From a checkpoint of a small transformer trained on Wikipedia: learned positions.
MLP neurons of a small language model. Each row is named by its layer, matrix (down: output weights) and neuron, and shows model dimensions 32-127. Each number is 128 + 32 x the weight over its row's rms, rounded and kept within 0 to 255.
After each neuron's rows, "raises" lists the tokens whose logits its output raises most directly, leaving later layers aside.

L11.down661 [103 198 146 112  82 143 120 108 138 128 165 152 131  95 126 150 118 143 119 132 156  66 131 168 142 197 137 112 103 133  83 170  67  56 125 150  94 130  89 146 199 144  59 146 121 125 117  94 194 214 127  91 135 136 159 185 162 157 133 168 144 172 154 152 111 135 142  87 155  93  69 162  68 136 108 116 132 183 140 127 115 145 149 137 108 113  88 155  81 118 110 126 136  93 156 106]
raises: "ably", "ised", "ize", "ized", "ited"

L10.down76 [152 150 148 145 153 153 114 167 100 218  98 135  88  91  69 103 134 166 129  68 146 137 163 155 137 137 159 112 160  94  90 116 159 141 142 128 138  93 145 101  98 161 153  89 159 122  94 129 101  76 162 169 155  86 150  87  92 111  60  65 147 142 146 126  92 147  92 158  79 115  63 181 149  90 100 144 109 137 141 106 124 102 121 135 117 171 148 146 133 134 116 112 165 162 130 110]
raises: " was", " came", " were", " is", " are"

L11.down203 [ 21 109  78 147 196 126 129 134 130 134 103  87 120 143  67 100 129 164  84 164  80 115 125  97 122 144 116 120 110 142 142 151 153 188 159 125 147 130 153 146 148 156 131 114 120 131 159 142 108 158 111 131 124  94  83 178 116 135 161 128  53 148 147  99  69  82 179  88 109  98 131 167 111 141 134  84 130 116 109 133  90 127 143 167 132  44 169 117 159 150  94 113 142 153 110  85]
raises: "ion", "is", "oke", "ium", "iel"

L11.down31 [120 142 124 124  88 101 119 138 104  88 116 133 120  70 175 124 122 175 118 129 148 112  68 151 127 112 121 110 140  96 150 112 131 105  93 135 166 144 170 111 127 182  82 111 115  90  92 186 137 182 158 129 146 130 155 116 142 155 176 144 202 169 135  95 132  92 183  88 139 104 110 177 108 135 147 187 153 139 184  94 117 201  81 110  98 183 127 164 176 149 140  81 122  44 127 164]
raises: "ize", "ged", "ized", "ify", "ten"

L10.down68 [196  71 144  87 110 163 111 115 173 106 101 133 152 145 156  98 110  96 168 118 124  82  75  90 195  86 109 113 124 194 103 135 121  98  78 124 138 146 175 122 169 121  49 177  81 128 115 104 173 135 102 111 110 169 140 116 160 156 146  77 159 108 109 116 156 131 100 175 216 120 168 139 149 191 101 106 110 126 139 180 121 170 112 179 182 107  88 101 120 167 117 115 111 109 138 112]
raises: ").", "\".", ".", ".\"", " allowing"

L8.down469 [ 96  77 169 104 105 154  88 154 164 118 152 156 138 135 142 101 169 144 132 169 171 120 124 133 133 190 156 120 154  92 122 154 117 167  66  90 134 123 152 171 156 146  98 119 140 136 152  92 169 149 140 107 112 167 157  96 118 103  91 143 130 121 125 100 158  97 141  86 101 113  72 127  83 140 114 188 165 123 136 149 130 122 176 107  96 224  89 103 169 123  98 136  97  56 182 141]
raises: "ify", "ize", "ise", "ately", "rote"

L6.down611 [159  87 129 102  84 140 123  87 121 156 132 132  96 165 123 127 146 137 145 176 114 114 104 162 125 162  82 143 147 100  98 114 106 188 151  64 131 132 137 142  77 158 121  95 111 152 148  76  40 142 107 119 142 133 125 156 159  75 109  85  99 163 152 109 143 131  68  66 157  96  81 159 110 118 132 155  72 160 110 151  84  78 151 128 111 130  76 176 187 150 103 156 162 112 150 157]
raises: " include", " are", " were", " have", " compete"

L10.down275 [109 159 140 149 113 105 160 133 164  88 103 138 206 104 141 154 133 162 112 135  80 154 142 138 159  78 126 123  92 120 119 129 154 117 142 140 130 152 130  87 118 179  95 156 139 155 163 107  90 151  65 129 101  92 163 103 126 113 128 143 185 128  65 169 146 210 106  69 178 144  70 166 168 109 115 105 125 151 115 151 108 161  68 143 143  90  62 171  88 167 134  74 159 102 108 116]
raises: "het", "hel", "he", "hes", " direction"

L10.down420 [134 105 133 125 118 153 109 168  56 147 130 122 114  82 147  94 180 140 116  86 128 130 106  72 168  80 144 125 189 134  69 125  73  96 121  84 158  93 147 108  97 161 117 162  95 117 118 112 146 167 139  91 154  99 121 187 132 102 206 169 163  94 121 129 104 146 170 100 206 126 124 127 118 181  90 145 153 119 113 167 112 117 120 159 118 114 129 142 131 131 144 148  64  84 136 148]
raises: ".", ".,", ".)", ".;", ".\""